{"d_model": 512, "n_kv_head": 2, "vocab_size": 8192, "activation": "swiglu", "norm_place": "pre", "norm_eps": 1e-05, "init": "uniform", "init_std_down": 0.0, "lr_mult_o": 1.05, "grad_clip": 0.5, "schedule": "wsd", "decay_shape": "linear", "final_lr_fraction": 0.05, "steps": 3444}
MLP neurons of a small language model. Each row is named by its layer, matrix (gate and up: input weights) and neuron, and shows model dimensions 384-479. Each number is 500 + 50 x the weight over its row's rms, rounded and kept within 0 to 999. Numbers have three digits each. A neuron's up and down rows have the sign that makes its largest values positive.
After each neuron's rows, "fires on" lists the tokens most often at its 100 highest values on Wikipedia text that the model never trained on. A number after a token or word is its count.

L5.gate616:519519549565513413543452557431480441462538514484513486493549535516487509396555531477510485532500482524489503373493536546482491511553548506450444494488517461550445421517481418384487504544465532479477500487397498530545463515404440519479509441507507586438525441462505519497458472501582488512
L5.up616:510421531482473488455569470447433430519459571523561504487449457560468478487479415453545514503460502515501500430409654484462551502414421558525593392500537570523547454502457528559479499479559577523533463442496458520434509524516572508495390503545533440508510556456465596537506539546419465459
fires on: "2" 16, " re" 15, "1" 14, " on" 14, " (" 8, "0" 6

L5.gate976:584482486495471571512436546478560536545503538460545467475432528525528488584566367394526548498519505443416509562586553503492491605483457541481459545532460526518474534471553516582573579414512534522540557557533496562575526511499497389483450508404405453516463540488519539480465553510545474408
L5.up976:489555572542456553563534446472502466459515543497499452512485482488564526472528453512524445429474478504441442450481528662551530489452445476441519517454514522488551465488456452587536484468469487485535451512544474472429482529572425540380489525547476480527388540419479634503386518570489487481
fires on: " " 49, " p" 12, " de" 10, "0" 7

L5.gate814:475448471541417503520471491508522520471551462468526572497475537582464492504503499515496406519410533537479480540575644503457502426495514467550457486499594455482463509448536589585482530478493613527453475447462475591413441475447551423433518476521502426509473479453460531493464548538418582497
L5.up814:505431459501493509431525462497449419631547477524440514501511539535516534473412515537575463453489474577460461515564493475403523452509466470522597554512597427486561520497511506523528528598439492400511488441558432663534562617558557483562516534541586490570502565454477462528560472455463461477
fires on: "0" 22, "B" 13, "-" 9, "2" 9, " on" 7, " from" 4

L5.gate1076:493484562525499477539522480482435504432521558506573464459510490449489519585466514549512555459515494538426618668445453565482524562568522517483442473540526582518523470522524505483622490499444514539459475465512460518409425400526449527592501441631500510450432467468560481548571559550424401506
L5.up1076:510410503494665551613552484566507498534448421468621462466565493436507508525504474444548454457504497452439531652493486474468503514455470479571431492508469520572505582538570471492475528423528436548452447466613507536550501469543464505577487462493483459491443502473527566540571534457438428436
fires on: "s" 57, "d" 8, "rs" 5, " |" 5, "l" 4

L5.gate363:468517461495470516435486527570517498509454447538518492554442435545548483554545472601451536539370482528491558555477498479464461444561389527510459507366556490511505406554531507513431459608562549529499538519460521441463587496474538519564545457529470554540495529491514404493583524583483497489
L5.up363:533491609580459456521535515504516427539561508476496480546528533444447509539418439523443518439521476541508516510459521470523537562594407451507464499436494575400527439598460501528574471543512472522524466539463463471547524557549531523547508400538449478463542513479590496459443496581552528553
fires on: " and" 48, "ly" 9, " then" 5, " of" 5

L5.gate299:450511527433470505490440564560498528474449566570461564469557464502490568456525498525500510441445459459517604629440531513427421428555643509548468500489522507515407438490444569399533498501560543501456444579453637487483529431468522522534540409455526437502474508586526524595514589499458478389
L5.up299:543536518415467501550414482419485538434483529543522621515541525562494499482540571465500497528482468481551556582481460472493563510452561510471447429408535530552520426416488571514523317521517564523519517377475497519487525543474513500456571452428618482486531397530518507555505569476525484454
fires on: "-" 47, "bi" 10, "e" 7, "ae" 4, "er" 4

L5.gate245:434461510525562457511510522456514499545517449470539536477498507517463517448506475439566543493437525580540468513520576442484567497511479537492429434430445538518443550513459532495401505428542573431547363462500460472413449469450522557463530467534562562493475580569471557526582498515519415423
L5.up245:518492613476450476525515492490502538502453420588453473499531478477432512595482454535431438490542512484559547536410545546514618527451547475526476425531454477536507451548368494506585454486449517455465470481525539447411508477427568449458483549520561521463449494460506514523487581543435557512
fires on: " re" 17, " dis" 11, "0" 11, "e" 11, "ne" 6

L5.gate609:507463597523550545578413468485465475495522440468537505498486462467514442493491566496506501441474504537459476525467540526491473570477509518518525554455526457551592573461398433495523528428444532479525482517434510558527538402476480564491574502459439484480460459533485438507524552551467534531
L5.up609:571521485497569493547638536534551569454463535477584415513536510524453476384487523502554482518476476550515493509497477417503559533501475481530553512561408420553507436486578464619606418581526509486507537517468567424479472397481510413523493494522522518554471511474402466406484529462415462486
fires on: "s" 16, "st" 15, "able" 10, "d" 8, "ing" 7, "ed" 5

L5.gate599:548555548527522409480517462440526526469459411589598430472486547466542543504545506494466483498533511539560380518486552452520547482447461494437481485500569510578575510586414504553534516519513486388523472394516521477476505459516445496536564481493510531485541448640498461554458454641435500457
L5.up599:534448468546469389536511519516488552554411543529585417514483445521493563510404470541535510524574396429497445502465498463398542534491484495472524492452468541417543474536536610492441476491565431460557636525446542502446464528460506410441511553384638462503514437593452488403516567475490481437
fires on: "ly" 21, "le" 15, " G" 7, " well" 4, " to" 4

L5.gate612:473549560445441545463444456488464461535543417514461471505460513508544454455440518594524546532578482497522555530589509443483512523428467433515523557489391446485526458523471627414557418524490607444429504458391471529487423491413542511469514450526460505538464490476528514516599508571539462468
L5.up612:548510436448368591550524543561496558467499326514478503432535539568419486530517465514483536472526508466464545486487420625469486445560386483594475602414511526491503520571536503487436457474553545481600506508510402497515558438387480593510432489511527481587482517486475468555537588546498520477
fires on: " and" 48, " on" 9, " over" 6, "," 6, " of" 5

L5.gate1180:465494513448401542498492585407486553551525465511446429442492521518466481501521421573522542479402428478580554504566511478559387486428455454414458459553451542486479513515436578461528492457587578548496431487506500494516445476399481465432507536518616499514497465612512487583534538482524367504
L5.up1180:492561520522592431379488459500524491467491492539537512525467560529514494565542494494543444529555495501423495535489478480483501397453519460475434545461587473553494468507490486514387544336569507515399509454501487509465403484520585408461494450528480507520467447517529531593490460573487416540
fires on: "'" 23, "-" 13, " de" 9, " " 5, " reduce" 4, " economic" 4

L5.gate1204:518505525443519410462491482531470457575429425531460416501508475532419499441544432498468591531522455518521429434491546455463551524415632474506496515449505506507552462552496494507501522433496498545575476498403524536430532437427508498498445556446533525494481542504467601526523623556516520529
L5.up1204:445558364582457528469435539512455576491478417537457450559416436497561535453555469405391383582477532610609453453525449458441429460437562480450446552479585418493587451567509503490427554475474455476589508562551495530527516455426471471541562528526540517554549548501493507537484453505507509599
fires on: "ra" 25, "li" 10, "fa" 9, " million" 9, "er" 7, "en" 5